Part of a small language model's weights: vocabulary 1476, 10.4M parameters.
MLP neurons of a small language model. Each row is named by its layer, matrix (gate and up: input weights) and neuron, and shows model dimensions 0-63. Each number is 128 + 24 x the weight over its row's rms, rounded and kept within 0 to 255. A neuron's up and down rows have the sign that makes its largest values positive.
Before each neuron's rows, "fires in" lists the words (lower case) most often at its 100 highest values on Wikipedia text that the model never trained on. A number after a token or word is its count.

fires in: "of" 53, "primary" 4, "turnout" 4, "liberal" 4
L8.gate306 [127  76 157 100 112 137 136 115 116 121  99 142 133 146  97 160 151 128 115 125 130 138 138  97  98 132 144 140 158 170 134 100  74 161 129 166 122 115  96  47 114 103 136 143 134  97 131 127 151 133 112  94 123  95 130 137 132 121  86 112 125  75 167 133]
L8.up306 [138 130 130 124 127 171 157 118 120 173 112 126  74 101 132 102 105 126 156 109 146 149 110 143 128 134 159 127 124 133  93 141 145 152 138 106 120 112 123 147 145 136 133 157 122 108 120  92 136 126 150 149 135 117 160  92 156  69 113 112 132 138  89 145]

fires in: "military" 15, "silver" 15, "small" 10, "facilities" 7, "mall" 7, "unlimited" 4
L5.gate172 [152 108  88  78 103 127 147 149 152 134 116 164 149 125  82 114 128  91 121 105  87 115 156  91 128 124 122 137 147 103  91 130 108 123 152  84 117  94 121  89 141 165 117 174 105 111 154 140 129 130 107 135 102 120 142 158 132 148 114  87 170 137 127 120]
L5.up172 [117 150 103 151 123 135 100 173 128 102 106  79 105 104 109 122 101 163 156  67 111 131 151 111 107 223 163 155 121 139 142 122 120  88 154 102 133 102 119 128 119 127 147 114 110 109  88 122 121 124 139 141 167 174 143 151 117 134 157 170 122 159 108 137]

fires in: "five" 16, "six" 10, "seven" 10, "several" 8, "sixth" 7
L9.gate63 [103 156 147 151 145 149 152 102 118 134 127 119 136 100 111 135 110 123 139 203 101  97 168 143 121 181 121 109 159 105  85 123  87 103 116 174 125  74 148 130  98  96 127 136 165 117 117 167 135 111  94 115 100 159 131 139 124 144 112 108 159 113 132 124]
L9.up63 [105 152 137 103 152 138 155 135 128 116 107 137 125 140 137 141 108 141 161 123 162 116 145 124 109 108 141  78 171 107 114 145  94 133 124 137 151 148 177 132 113  90 122 126 144 132 124 133 120 140 124 153  89 183 127 105 156 152 163 133 131 145  84 119]

fires in: "de" 54, "la" 9
L9.gate29 [161 140 100 165 116 139 116 114 122 126 137 152 160 156 109  97 108 180 105  97 129 132 136 114  93  56 116 151 158  72  97 151  93 136 157 137 118 131 106 115 161 119 102 141 150 111  89 122 135 144  69  76 157 100  84 146 166 165 176 133 134 140 126 146]
L9.up29 [169 151 148 127 113 133 122 104 118 115 127 176 119 166 152 132 149 110 201  99 148 101 145 123 141 135 107 171 126 118  74 110 110 116 123 176 151 128 136 178 149 123  93 137 152 113 109  85 125 103 144 117 144  82 126 175  81 127 113 155 110 142 154 133]

fires in: "live" 15, "large" 11, "like" 9, "light" 8, "lack" 5, "lasted" 4
L5.gate150 [ 99 102 146 119 132  83  88 139  87 139 109 105 126 145 111 158 135 116 149 104  98  96 114 166 133 101 138  90  96 130 111 188 103 146 143 126 138 105 139 165 101 130  95 133 133 145 138 140 131 102 155 166 107 122 160 108  77 115 146  99 131 117 153 126]
L5.up150 [143 157 106 127  79 135 126 148 168 129  87 113 132  89 134 109 100 140 140 111 130 138  86 137 150 130 142 110 130 115 133 141 117 105 150 105  86  67 121  90 124 131 170 169 162 147 125 154 136 135 134 114 110 137 132 127 135 147 115  97 132 107 168 120]

fires in: "places" 11, "as" 11, "areas" 9, "took" 8, "houses" 7, "bottle" 4
L10.gate329 [105 110 109 101  98 140 145 139 128 135 167  62 157 137 146 149 156 122 147 145 152 146 102 102  99  74 119 136 118 151 125 153 141  94 133 143 119  72 128 116 148 140 142 120 151  78 126 132 123 161 138 143 126 103  93 116 122 103 138 146 156 140 104 140]
L10.up329 [118 103 116  97 150 144 136 174 125 102 100 130  70 102 117 115  94 123 157 168 128 113 103  94 141 134  82  97 137 153 132 114 155 160 154 112 149  86 166 115 109 110 168  96 117 138 151 150 134 156 127 149 113 130 180 108  78  97 116 129 130 142 144 128]

fires in: "at" 78, "almost" 4
L9.gate619 [130 151 110 164 148 120 146 136 120 121 143 140 155 157 121 127  88 140 124 159 124 137 121 155 142 108 119  95 170 141 136  84 109 112 133 109 141 156 174 120 124 101 116 141 134 153 128 113 158 113 106 101  68 152 160 127 100 127 148 185 105  89 140 113]
L9.up619 [128 113 132 173 133 125 102 161 151 147 159 122 106 123  83 109 114 149 127 169 129 134 142 123 183 202 128 155 133 120 153  81 136 163 108 117 140 113 150 101 127 125 108 133 121 100 146 142  99 101  90 144 117 121  98 122 132 118  86 108 124 178 150 147]

fires in: "party" 28, "in" 28, "and" 9
L2.gate617 [101 114 125 131 132 137 135 125 169 148 169 127 133 145 129 146 148 176 156 124 128  93 116  98 150  60 109 115 101 126  90 167 111 165 146 167 150 172 134 139 117  86 113  94 131  87 135 122 103 129 147 139 135 146 140 144 137 113  91 153 185 101 163 117]
L2.up617 [136 143 103  84 148  85 129 157 131 142 185 126 130 119 162  88 136 143 129 134 133 101 115 147 162 149 173 144 129 124 136 126 107 105 124 121 144 138 103 136 146 137 131 140 128 131 114 105 118 133 137 158 147  86 136 132 164 141 117  98 144 147 132 131]

fires in: "against" 27, "between" 23, "following" 8, "from" 8, "during" 5
L2.gate322 [119 144 103 126 164 124 136 121 101 115 138 126 136 151 130 162 142  89 100 107  97 103  89 101 131 131 125 122 151 148 171  82 134 126 140 155 125  98 168 113 131 138 136 134 126 101 129 115 136 148 125 131 125 108  68  87 102 146 138 120  94 170 152 132]
L2.up322 [168 130 130 142 123 120 178 105 147 110 161 129 101 123 155 169 130 122 172 104 130 163 114 140 127  88 142 121 135 150 175 142 145 126 166 116 139 110 129  98 173 120 130 143 131 112 118 132 100 123 151 133 124 114 164 139 109 163 111 156  99 124 168 136]

fires in: "1" 19, "united" 8, "two" 7, "2" 6, "following" 5, "see" 5
L2.gate471 [129 138 138 180 135 150 113 162 132 118  93 136 124 181 137 122 104 100  77 136  92  91 105 125 167 108 128 137 140 151 164 129 125 159 130 166 166 119 133 141  72  99 121 116  96 111 125 146 120 145  76 128 104 144 107 178 152 128 148  98 134 137  80 129]
L2.up471 [170  85 107 148  89  72 131 146 124  93 133 129 116 117 158 161 127 163 123 110 124 169 130 127 126 109 124  86 173 133  77 178 126 107 154 146 123 159 150 113 151 108 123 108  90 144 143 122 120  86 137 141 103 142 168 158 128 129 138 122 132 164 123 115]

fires in: "college" 29, "school" 23, "state" 13, "university" 9
L2.gate689 [106 118  99 152 167 144 154 121 130 144 107 104 109 119 105 129 108 166 125 165 155 146 118 140  85  97 142 141 134 104 155 145 122 147 112 107 156 120 117 156 124 140 129 108 140 127  89 162 118 106 132  96 160 161 133 107 142 138 125 133 198 121 127 129]
L2.up689 [101 158 116 128 129 167 105 113 121 163 123  79 117 138 111 115 155 145 108 134 108 142 145 134 155 125  98 149 112 139 131  50 154 159 119  78  78 125 119 155 123 159 167 108 136 145 180 163 118 133 141 130 120 142 137 136 150 130 106 131 164  87 158 133]

fires in: "men" 25, "clan" 7, "daniel" 6, "murder" 6, "motel" 6, "message" 4
L6.gate448 [187 126 163  96 104  95  82 123 142 116 149 138 108 145 111 157 146 134 169  93 147 152 117 128 141 137 124 148 128 130 154 135 114 108 135 145 119 127 127 135 122 148 124 147  90 139 128 112 113 130 149 149 112 109 106 142 130 111 151  78 151 148 171 111]
L6.up448 [150 121 130 116 100 145 103 163 153 107 104 167 102  91 118 131 100 127 147 107 123  90 139  93  72 108 131 138 122 138  78 139 110 148 148 118 171 171 169 125 126 128 124 126 152 180  90 165 117 127  78 138 148  99 151 180  98 119 130 110  86 159 152 114]

fires in: "after" 33, "when" 19, "while" 9, "as" 8, "although" 5
L11.gate415 [161 123 153  81 150 129 140 180 102 130 145 180 170 112 137  96 136 112 135 118 148 142 109 102 135  77 144 125 123 158 137 116 122  97 120 120  90 109 114 128 142 107 135  81 103 166 149 139 132 115 110 142 152 115 119 137 115  85 159 152 143 152 145 102]
L11.up415 [ 98 113 136 133  90 114 132 150 104 126 138 161 139 134 100 129  95 147 157 157 166 106 133 145 103 103 115  98 150 141 132  78 115  95 129 157 165  99 194 174 107 158 168 115 129 117 114 110 137  97 132  87 146 138 104 129 104 112 135 101  97 141 141 131]

fires in: "street" 20, "ground" 12, "streaming" 8, "graduated" 6, "granted" 5, "fall" 5
L6.gate210 [127 119 119 123 153 155 190 137  92 125 133 164 160 103 140  71 116 135  65 140 104 121 150 148 119 138 102 121 111 140 103 178 118 114 142 123 117 131  83 111 153  88 129 149 148 145  95  97 123 127 149 165 151 148 117 147 145 125 108 163 117 168 145 123]
L6.up210 [138 146 124 138 132 167 111 151 116 122 127  97 136 103 109  90 115 155 141 127 166 154 147 105 130 153 108 152 106 102  83 108 123  97 151 172 107 102 135  97 153 132 155  77 111 150 111 150 141 142 130 157 119 142 141 145 159 101 150 138 129 139 140 132]

fires in: "silver" 20, "military" 17, "bronze" 7, "compilation" 6, "philosophy" 6
L6.gate473 [161 120 138 161 118 172 145 113 177 116  76 139 162 146  90  76  95 100  96 149 112 118  62 124 115 162 109  86 108 131 125  93  85 113 166 115 132 131 134 111 146 126 128 134 103  86 107 132 160 166 109 159 132 144 118 129 168 115 150 141 136 146  79 114]
L6.up473 [115 121 120 113 132 122  92 104 124 100 125 126 119 148 100 107  96 172 118 122 139 133 134 129 118 104 118 180  88 121 171 130 152 168 136 116  93  78 139 156 122 130 118 114 160 123 110 128 136 106 162 113 127 148 128 118 138 109 142 105 130 100 120 157]

fires in: "its" 28, "and" 14, "department" 10
L5.gate65 [160 136 130  94 102 143 158 103 183 139 126 105 125 175  92 128  97 124 101  92 156 119 167 133 142  75  97 118 138  80 114  98 148 127 101  83 183 132  77  91 107 124 129 132  99  98 134 108 131 125 117 169 125  99  69 140 136 138 123 111 105 164 104 107]
L5.up65 [120 152 174 137 144  50 145 142 160 133 138 170  97 106 168 162 153 111 153 126 135  98 158 115 126 115 112 115 161 110 172 162 137 145 150 123  84 108 122 138 127 136 149 137  57 103 151 125 155 115  95 167 134 130 118 132 149 166 127  94 168 133 126 133]

fires in: "this" 24, "these" 18, "that" 7, "number" 6, "following" 5
L2.gate514 [123 132 115 122 119 100 131 136 141  77 111 145  90 126 141 119 137 118 144 152 171 172 127 125 118 115 124 124 125 135 116 167 130 154 161 105 116 141  96 114 142 114 129 115 124  94 100 126 119 101 174 184  97  97 160 142 137 132 154 129 126 136  94 121]
L2.up514 [119 116 134 139 146 147 166 141 146 101 162 129 122 130 135 147 159 126 141 121 122  90 117 114  76 148 111 142 134 111 123 117 124 145 139  62 132 101  93 149 128  95 103 105 137 127 123 102 120 149 141 135 138 173 121 121 103 113 100 104 112 158  93 126]

fires in: "that" 26, "which" 23, "novel" 7, "philippines" 4
L5.gate84 [168 132 142 113 144 138 123  92 179 150 151 142 140  89 107 137 110 125 116 115 164 156 134 125  87 108 108 120 110 153  97 162  92 125 165 100 153 109 127 119  39 115 121 151  96 122 143 136 142 122 143 125 159  90 189 160 110 125 171  67 161 134 156 112]
L5.up84 [119 114 126 107 112 165 109 100 176 147 142 115 102 109 136  98 115 112 106 158 115 131 132 127 105 110 117 148 120 145 118 114 148 155 125  96 170 136 115 151 130 129 147 158 111 144 108 145 126 134 140 102 147 121 119 151  97 207 137 160 113 101 157 109]

fires in: "series" 21, "five" 18, "it" 12, "school" 6, "drive" 4
L5.gate439 [154 155 143 137 121 168 110 147 154 126 141 114 150 182 166 164 156 129 133 123 123 155 131 165 146 112 113 100 141 128 129 127 124 108 125 125 129 149 129 149 141 148 162  88 136 152 156 149 127 139 137 118 159 107 118 146 127  94 128 111 153 126  70 117]
L5.up439 [154 106 147 127 148 131 110 125 145 155 138 112 111 137 140 108 131 128 150 192 166 128 140 122 178  97 104 106 136 123  85 100 102 148 152 113 111 143 159 101 135 119 128 128 120 172 127 120 159 131 109 133 103 111 137 117 156 126 135 132  92 137  76 126]

fires in: "no" 29, "he" 11, "directed" 7, "director" 4, "graduated" 4, "directly" 4
L2.gate151 [ 71 123 130 139 135 121 143 131 106 132  61 119 108 121 131 139 122 123 113 118 143 114 151 125 140 142 146 164 139  86 141 106 173 164 110 136 115 145 151 159 152  87 115 130 119 151  92 120 140 141 112 131 132 155 112  95 124 114 119 133 148 132 143  97]
L2.up151 [116 119 139 131 129 144  91 123 100 135  87 121 167 139 126 113 139 115 109 131 128  93 139 132  94 163 125 123  95 137  77 143 118 135 125 104 105  89 123 122 168 158 133 127 125 144 125  67 142 142 108 106 149 123 164 127 156  97 107 151 128 128 121 110]

fires in: "have" 33, "music" 8, "albums" 8, "aged" 7, "description" 6
L2.gate293 [120 127 164 149  89 170 130 121 117 135  80 150 140 113 101 145 171 155 116 115  91 144 131 134  62 158  93 129  76 133 116 115 109 114 113 107 136 153 138 152 128 142 131 108 114 116 134 135 138 136  99 128 129 104 163 128 134 118 108 136 149 131 141 159]
L2.up293 [129 156  82 131 152 133 142 151  43 145 122 114 139 124 143  90 117  95 114 129  90 123 162 152 104 165 130 136 115 103 149 129 123 118 112 145 123 116 125 103 138 209 163 164  95 135 139 128 140 143 124 162 138 123 164 131 108 121 125 117  92  77 144 135]

fires in: "she" 31, "he" 8, "held" 6, "hearing" 5
L2.gate279 [ 93 130 109 132 152 123  92 109  99 118 127 161 151 145 110 138 143  98 118 107 127 140 123 101 114 153 167 114 145 130 134 141 125 149 150 132 181  68 114 145 116 102 164 142 161 128 141 108 126 130 125 138 118 143  95 160 145 147 133 123 169 135 139 115]
L2.up279 [ 91 150 106 102 136 147  85 126  97 116 125 152 131 162 123 102 142  85 124  99 137 116 104  91  92 165 163 149 136 116 132 137 123 145 173 144 181  92 117 162  98 111 152 143 173 133 144 113 115 136 102 138 138 138  96 159 144 149 125 142 168 116 167 115]

fires in: "an" 21, "one" 20, "place" 5, "1" 5, "9" 4
L2.gate362 [131 111 130 127 144 103 147 146 125 127  73 119 133 152  76 120 142 144 160 116 159  86 147 123 131 129 119 152 133 113  81 158  88  97 135 164 118 133 127 103 134 130  79 115 138 143 130 152 137 140 139 151 107 143  96 148 132  73 120  86 109 131 127  98]
L2.up362 [139 153 171 139 138  58 126 140 150 117 136 126 138 123  66 125 123 125 113 145 132 127 160 152 129 141 116 123 147 149 135 170 115 152 147 154  88 107 175 121 143 127  80 143 131 125 131  81 112 126 110 131  95 125 104 126 156 146  94  91 101 152 162 111]

fires in: "it" 36, "which" 15, "marathi" 6
L6.gate495 [101 112 152 164  97 124 151 150 148 100  88 120 146 171 159 130 128 106 130 141 147 125 138 129 154  73 127 105 135 114 134 108 122 103 157 119 124 147 154 145 131 128 100 156 108 117 151 115 147 139 112 134 140 164 144 159 129 132 106 116 131 123 129 122]
L6.up495 [129 110 127 102 130 141 119 172 120 124  99  97 107 140 127 112 128 115 103 148 126 102 127 123 137 105 123  96 134 157 115 131 132 129 140 130 158 149 153 151 141 124 139 140  94 135 141 148 127 127 100 136 131 165  81 111 121 138 114 170 129 139  86  77]

fires in: "city" 17, "council" 15, "children" 14, "spoke" 5, "chevrolet" 4
L9.gate439 [128 113 102 132 102 154 109 126 137 119 110 135 119  99 120 116 116  92 117 139 159 110 170 118 108 140 129 123 149 109 145 127 104 118 125 151 148  90 119 119 151 121 158  99 182 132 133 137 147 156 140 116 144 145  90 121 155  54 114 149 118 135 133 108]
L9.up439 [104  94  81 101  81 113 101 111 105 111 100 119 122 157 115 112 140 120 104  98 147 133 137 149 168 142 120  99 116 118 138 114 106 118 102 105 111 146 125 136 107 179 167  94  99 106 154 128 125 129 127 141 133 110 100 140 214 164 107 111 169 133  97 141]

fires in: "school" 23, "city" 21, "state" 8, "district" 6
L8.gate447 [119  92 125 130 114 151  97 161 165 193  73 100 127 152 147 146 105 135 138 128 132 157 151 112 128  95 171 106 140  93 127 125  96 129 123 151 102 106  95 117 140 117 152 113 163 112 145 158 133 151  91 115  81 101 174 121 121 125 111  87 151  61 135 119]
L8.up447 [128 137 171 133 106 131 128 109 126 133 108 136 130 139 133 138 118 147 116 131  97 159 110 166 194 127 130 103 117 102 125  73 114 123 119 108 141 138 143 132 138 129  92 114 119 116 116 103 102 176 100  85 124  91 160 134 140 166 124 131 163  94 106 139]

fires in: "began" 27, "due" 12, "given" 10, "continued" 6, "begins" 4, "significant" 4
L9.gate516 [105 147  75 132 108 159  93 146  73 118  87 129  98 130  96 145 125  94 145 167 178 113 120 130 145 106 123 100 161 107  84 107 130 148 127 115  92 157 161  80 146 140 126 110 145 119 113 127 150 127 112  95 124 126  96 133 136 155 109 137 102 132 107 107]
L9.up516 [117 170 113 167  93 139 128 116 102  90 101 162 136  95 103 164 120 167 155 153 140 132 148  78 113 108 139  59 161 161 136  95 124 121 127 150  84 109 170 118 110 152 130  98  96 130 157 160 142 167 160 128 125 113 106 146 118 137 110 147 109 138 129 144]

fires in: "to" 50, "not" 26, "t" 9, "should" 4
L10.gate693 [109 136  75  99 130 116 117 163 126 114 157 139 134 121 140 160 138 121 139 124 139 148  49 115 131 133 100 113 118 162 122 150 101 118 118 127 139 105 123  92 134 124 122 132  77 134 125 130 151 104 100  95 129  78  98 111 111 152 155 145 127 127 122 113]
L10.up693 [111 119 125 128 127 146 121 144 108 102 140 126 159 138  86 126 131 156  85 138 118 128 117 154 134 101 137  67 155 122 129 144  95 116 133 137 134 148 104 112 151  67 167 155 143 165 164 133 147 106 153 131 159 110  91 136  99 127 148 117 136 106 130 114]

fires in: "as" 12, "both" 10, "through" 9, "during" 7, "following" 7, "after" 6
L2.gate374 [160 145 139  98 146 114 140 127 107 148 153 120 146 130 151 131 118 104 122  87 149  92 137 129 127  87 112 127 172 102 138 126 118 126 118 109 164  76 121 143  90  67 125 166 138 134 160  88 137 116 104 131 144 120 108 114 102 122 151 142  78 141 104 104]
L2.up374 [116 126  98 136 106 182 140 123 137 155 124 174 108 127 120 137 133 129 137 119 126 136 162 125  78 110 124 154 149 113 131 162 122 122 138 121 193 138 143 135  97  99 138 137 121 117 143 128  77 146 140 148 117 141 135 140  75 171 194 167  83 107 115 122]

fires in: "were" 27, "was" 13, "became" 12, "since" 4
L2.gate639 [169 164 132 101 171 123  98 156 118 108  72 148 136 142  90  99 129 133 102  97 133 104  98 104 142 127 104 143 120 179 114 127 130 146 129 138 146 114 116 145 103  97 125 142 138 121  90 125 156 152 138 130 165  95 111  93 132  88 124 106 114 102 152 107]
L2.up639 [ 59  99 116 152  97 158 121 122 140 106 117  87 118 158 138 143 132 126 120  78  99 109 121 105 157 111 104 122 142 142  83 119 124 129 161 164 129 132 143 114 124 158 124 112 117  96 137 123 119 137 131 116 101 133 154 124 163 103 128 163 163 129 164 135]

fires in: "station" 21, "version" 10, "plant" 7, "garden" 4, "since" 4, "spring" 4
L9.gate503 [159 110 127 141 110 108 106 102  96 151 133 108 117 133  96 129 127  95 140 134 122 139 100 138 126 126 112 163 100 137  89 120 118 165 167 107 130 132 191  60 106 100 101 107 163  73 143  70 134 115 128  90  84  54 100 128 130 164 150 159 124  85 127 128]
L9.up503 [118 116 150 118  78 128 150 131 118 120 158  99  72  59 142 130 131 109 121  80 150 121 128 143 131 168 111  88 132 163 136 149 134 149 107 118 181 114 161 149 118 109  92 138 143  76 162 131 158 113 117 150 102 152 115  97 174 142 176 154 119  93 120 120]

fires in: "it" 36, "indonesia" 7, "enemy" 7
L9.gate466 [157 131 106 168 125 130  79 143 130 129 148 124 175 148 127 114 130 123 140  87 146 147 132 108 135 139  96 116 148 130 135  67 130 132 161 145 133 140 103 138 141 131 152 130 126 129 143 148 110 191 136 143 113 149 149 146  99 117 138 128 159 136 126 120]
L9.up466 [132 183 116 113 105 140 118 131 135 118 118 158 166 125 143 126 110 108  90 123 146 160 122 126 159 102 113 121 144 126 112 129 138 129 107 123 125 155 181  91 156 149 158 132 116 175 179 154 121 137 153 127 124 115 137 167 158 166 170 109 120  96 160 158]

fires in: "an" 80, "another" 7, "any" 5
L11.gate703 [160 129 171 115  94 127 128 156 135 134 108 158 131 176 116 117 144 134  95 103 160 108 102  85 144  75 122 110 138 110 127 121 122  91 111 163 116 135 113 133 136 158  84 133  93 164  81 134 162 106  83 141 149 123 104 122 127 126 121 126 122 171 140  99]
L11.up703 [146 144 144 115 120 147 116 159 138  61 154  86 126 111 121 128  96 141  81 129 144 158 124  98 157 123 135 141 112 106 111 130 138 114 110 135  79 129 103 119 116 120  80 100 132 155 133 123 107  99 171 176 130 104 142 175 164 151 143 132 128 135 122 112]

fires in: "with" 17, "under" 17, "since" 15, "although" 9, "southern" 6, "while" 4
L10.gate364 [140 147 135 103 100 134 130 191 119  93 118 155 115 133  88 132  84 131 161 106 112 143 132 110 116  88 100 137 141 138 166  98 128 104 171  98  94  75 207 100 139 130  89 122 110 157  94 160 138 102 161 131  92 135 147 108 125 160 125 142 119 121 135 119]
L10.up364 [122  94 131 148 146 130 153 149 131 157 150 134 121 113 114  91 124  68 160 133 160 193  89 164 152 144 138 113 152  77 163 135 150 130 122 116 169 134 128 131 101 136 145 144 136 152 105 138 162  76  84 182 106 120 146  91 139 139  87 148 135 125 109 118]

fires in: "it" 41, "during" 9, "italy" 7, "italian" 7, "county" 7, "in" 4
L2.gate239 [ 65 118 156 138 119 139 138 147 134 121 132 137 116  95 110 127 128 150 152 100  89 165 114 128 145  85 110 136 135 120 141 129 128 146 145 126 150 118  75 142 170 116 101 127 154 148  95 147 111 158 119 123 117 160 141 108 118 169 104 122 108 123 161  80]
L2.up239 [121 153 129 123  98 138 104 113 126 128 159 128 104 118 130 118 111 167 140 106 132 123  62 104 118 155  93 120 102 164 146 121 112 110 141 155 126 105  90 119 169 135 163 148 148 123 120  70 141 124 154 131 130  65 118 101  95 132  92 159 131  97 143 142]

fires in: "there" 21, "most" 14, "after" 8, "several" 5, "almost" 4
L10.gate121 [ 84 152 163  88 132 162 135 165 126 119 187 150 115 148  87 129 115  86 128 100 113 103 131 149 139 137 135 131 146 123 109 157 126 153 103 115  72 123 115 141 120 102 110 158 115 139 141 112 174 128 128 121 120 137  64 110 123 111 167 126 139 157 155 101]
L10.up121 [183 150 110 123 117 153 173 117 147  99 154 121 136 101 111 144 105 134 123 160 109 106  88 123 102 115 100 171 140  73 120 163 118 116 105  94  97 169 150 141 102 134 139 115 127  98 130 138 116 154  90 119 141  89 126 123 120 118 119 153 107 158 152  99]

fires in: "one" 52, "road" 10, "its" 6, "owner" 5
L6.gate14 [193  95 160 127 113 118 157 142 136  62 120 102 135 163  89 111  76 109 173 108 148  92 106 149 113 132 103 104 131 130 162 131  93 123 127 116 128 167 139 174 114 107 104 126 126 147 130 155 124 136  96 122 107 120  93 131 167 134 127 153 139 135 118 119]
L6.up14 [164  85 176 105  91 139 152 128 132 106 146  83 132 116 157 131 149 121 120 129 139 124 144 111 142 146 113 134 126 101 121 136 111 134 141 121 116 123 120  95 123 174  87 104 116 138 153 122 143 119  75 158  90 134 118 140 158 197 147 192  90 130 118 118]

fires in: "it" 77, "which" 6
L10.gate171 [111 130  99 161 151 117 116 128 194 114 140 115 127 160 129 105  87 127 110 102 137 155 150 163 139 118 135  99 160 138 127 132  95 110 172 122 128 124 139 139 120  86 188  88 139  79 146 108 127 147 104 160 100 142 164  93 123 183 133  85 156 117 143 109]
L10.up171 [110 160 112 128 142 155 156 146 119 138 154 146 144 134 129 146 131 152 127 159 137 135 139 133 121 104 137 121 103 164 107 154 129 167  96  80 121 176 160 143 105  97 126 157 132 133 131 148 126 141  90 176 105 141 132 145 115 176  87 124 113  98 102 118]

fires in: "he" 43, "her" 5, "heligoland" 4
L6.gate423 [102 140 155 131 131 133 118 140 155 147 137 127 163 111 114 115 157 118 108 111 114 144 131 160 151 194 117 150 163 116 128 134 132 139  86 184 124 124 134 145 106 112 126  54 133 133 136 118 115 110 132 112 121 186 115 131 152 133 123 111 142 117 153 156]
L6.up423 [112 119 140 157  95 163 103 114 129 108 127 159 114 168 101 170 139 111 101 122 150 124 117 110 129 134 140  73  92 114 114 103 103 110 129 144  99 119 130 119 114 131 148 127 126 149 128 126 108 140 126 135 131 165  82  97 155 142 133 101  97 140 141 113]

fires in: "which" 18, "it" 15, "title" 14, "also" 11, "this" 7, "that" 4
L8.gate599 [125 161 114 153 145 113 129 166 124  85 122 119 115 138 143 135  91 146 117 142 134 133 149  99 158 106 102 174 155 102  49 115 122 113 120  73  98 119 125 151 163 146 102 158 140 152 165 164 133 144 116 168 140 121 139 163  79 126 100 130 176 130  71 101]
L8.up599 [150  54 116 102 151 126  81 145  96 158  96 104 137 187 161 160  95 114 117 153 160 146 145 176 125 116  87  69 140 125 112 140 122 107 158 165 161 184 141 121 141 146 112 100 169  94 134 145 151 169 143 156 113 123 126 113 144 117 110 136 125 177  96  99]

fires in: "which" 41, "they" 7, "home" 6, "also" 4
L2.gate105 [150 101 126 113 117 130 151 105 132  58 101 112  98 136 174 123 149 140 135 133 181  93 126 127  98 129 132 147 155  93 135 150 112 156 121 140 119 142  99 119  98 106 124 136 122 136 118 115 115 125 144 127 111 136 136 166  96 201 157 119 136 109 171 131]
L2.up105 [117  62 181  98 136 132 120 130 113  96 154 143  99  80 129 153  98  94 138  76 113  95 155 140 128 108 130 167 130  78 182 151 151 139  79  91 128 114 106 101 106 109 111 127 129 134  95 159 136 154 142 139 111 106 112 132 100 163 147 165 107 129 146 133]

fires in: "also" 34, "community" 18, "professor" 12
L6.gate452 [134 125 145 121 135  96  83 114  85 120 103 113 144 121 140 169 132 126 134 117 131 125 145 138 132 151 163 130 150 110 118 115 122 125 128 136 126  87 131 142  99 135 150 130  88 115 106 179 144 150 146 121 129 134 131 121  87 110 150 119 168 133 117 136]
L6.up452 [140 117 146 106  80 107 107 157 118  97 110 138 120 138 117  96 147 118  92 127 137 161  99 145 119  93 140 105 134  89 150 174 153 152 101  78 120 147 146 155 145 112 147 131 129 125 128 128 114 204 152  94 159 127 133 115 111 135 109 159 160 173 135 137]

fires in: "that" 18, "in" 13, "described" 5, "led" 5, "quantum" 5, "constantine" 4
L8.gate11 [139 100  87 145 132 115 101 132 122 107 166 128 147 132 110 115 144 150 130 114 168 168  95 117 116 132 138 119 102 103 109 109 112 145 177 134 152 142 185 151 138 124 129 101 123 114 127 117 105 162 118 112 135 155 145 213  99 129 131 128 113 141  91 109]
L8.up11 [170 117 100 159  98 105 158  99 133 136 130 136 145 151 153 129 169 135 172 110 147 151 120 125 123  61 111 124 180 175 139 108 134 113 143 145 154 131  93 129 153 133 110 136 186 152  94 130 128 150 147 151 113  89 167 140  95 119 119 121 124 125 147 129]

fires in: "it" 39, "which" 31, "city" 5, "community" 4
L2.gate178 [142 162 174 113 133 150 103 134 128 171 136 121  94 107  83  79 115  81 145 122 102 158 103 129 170 116 132 114 105 173 161  87 132 162 142 121 169 101  92 120 127 115 141 154 140 155 131 104 118 136  98 142 148 119 118 145 122 139 153 118 137 121 166 160]
L2.up178 [105  93  77 137 119  85 114 125 112 100 112 113 152 156 186 143 166 126 149 163 158 146  93 143  84 149  79 149 122 140 106 128 155 110 134 153  73 162 163  89 124 130 125 142 121 100 135 182 114 129 165 162 137 118 127 138 149 155 149 105 120 101 103 123]

fires in: "to" 58, "under" 10, "took" 7
L11.gate401 [114 126  78 113  46 148 111 204 163 134 103 192 152 127 102 135  93 150 142 117 179 120 135 128 113 104 156 124 134 148 107  98 120 140 138 148 127  84 127 145 145  95 164 117 145 124 136 187 133 120  96 123 146  96 106 101 126 122  72 149 151 162 110 113]
L11.up401 [141 179 110 131 165 109 114 125 138 152 143 125 125 132 124 113 148 113 121 156 147 201 159 136 159 115 114 101 135 108  97 118 120 134 127 144 120 130  88 122 137 157 158 127 110 137 112 106 118 105 151 128 129  77 102 142 105 184 127 130  72 123 111 132]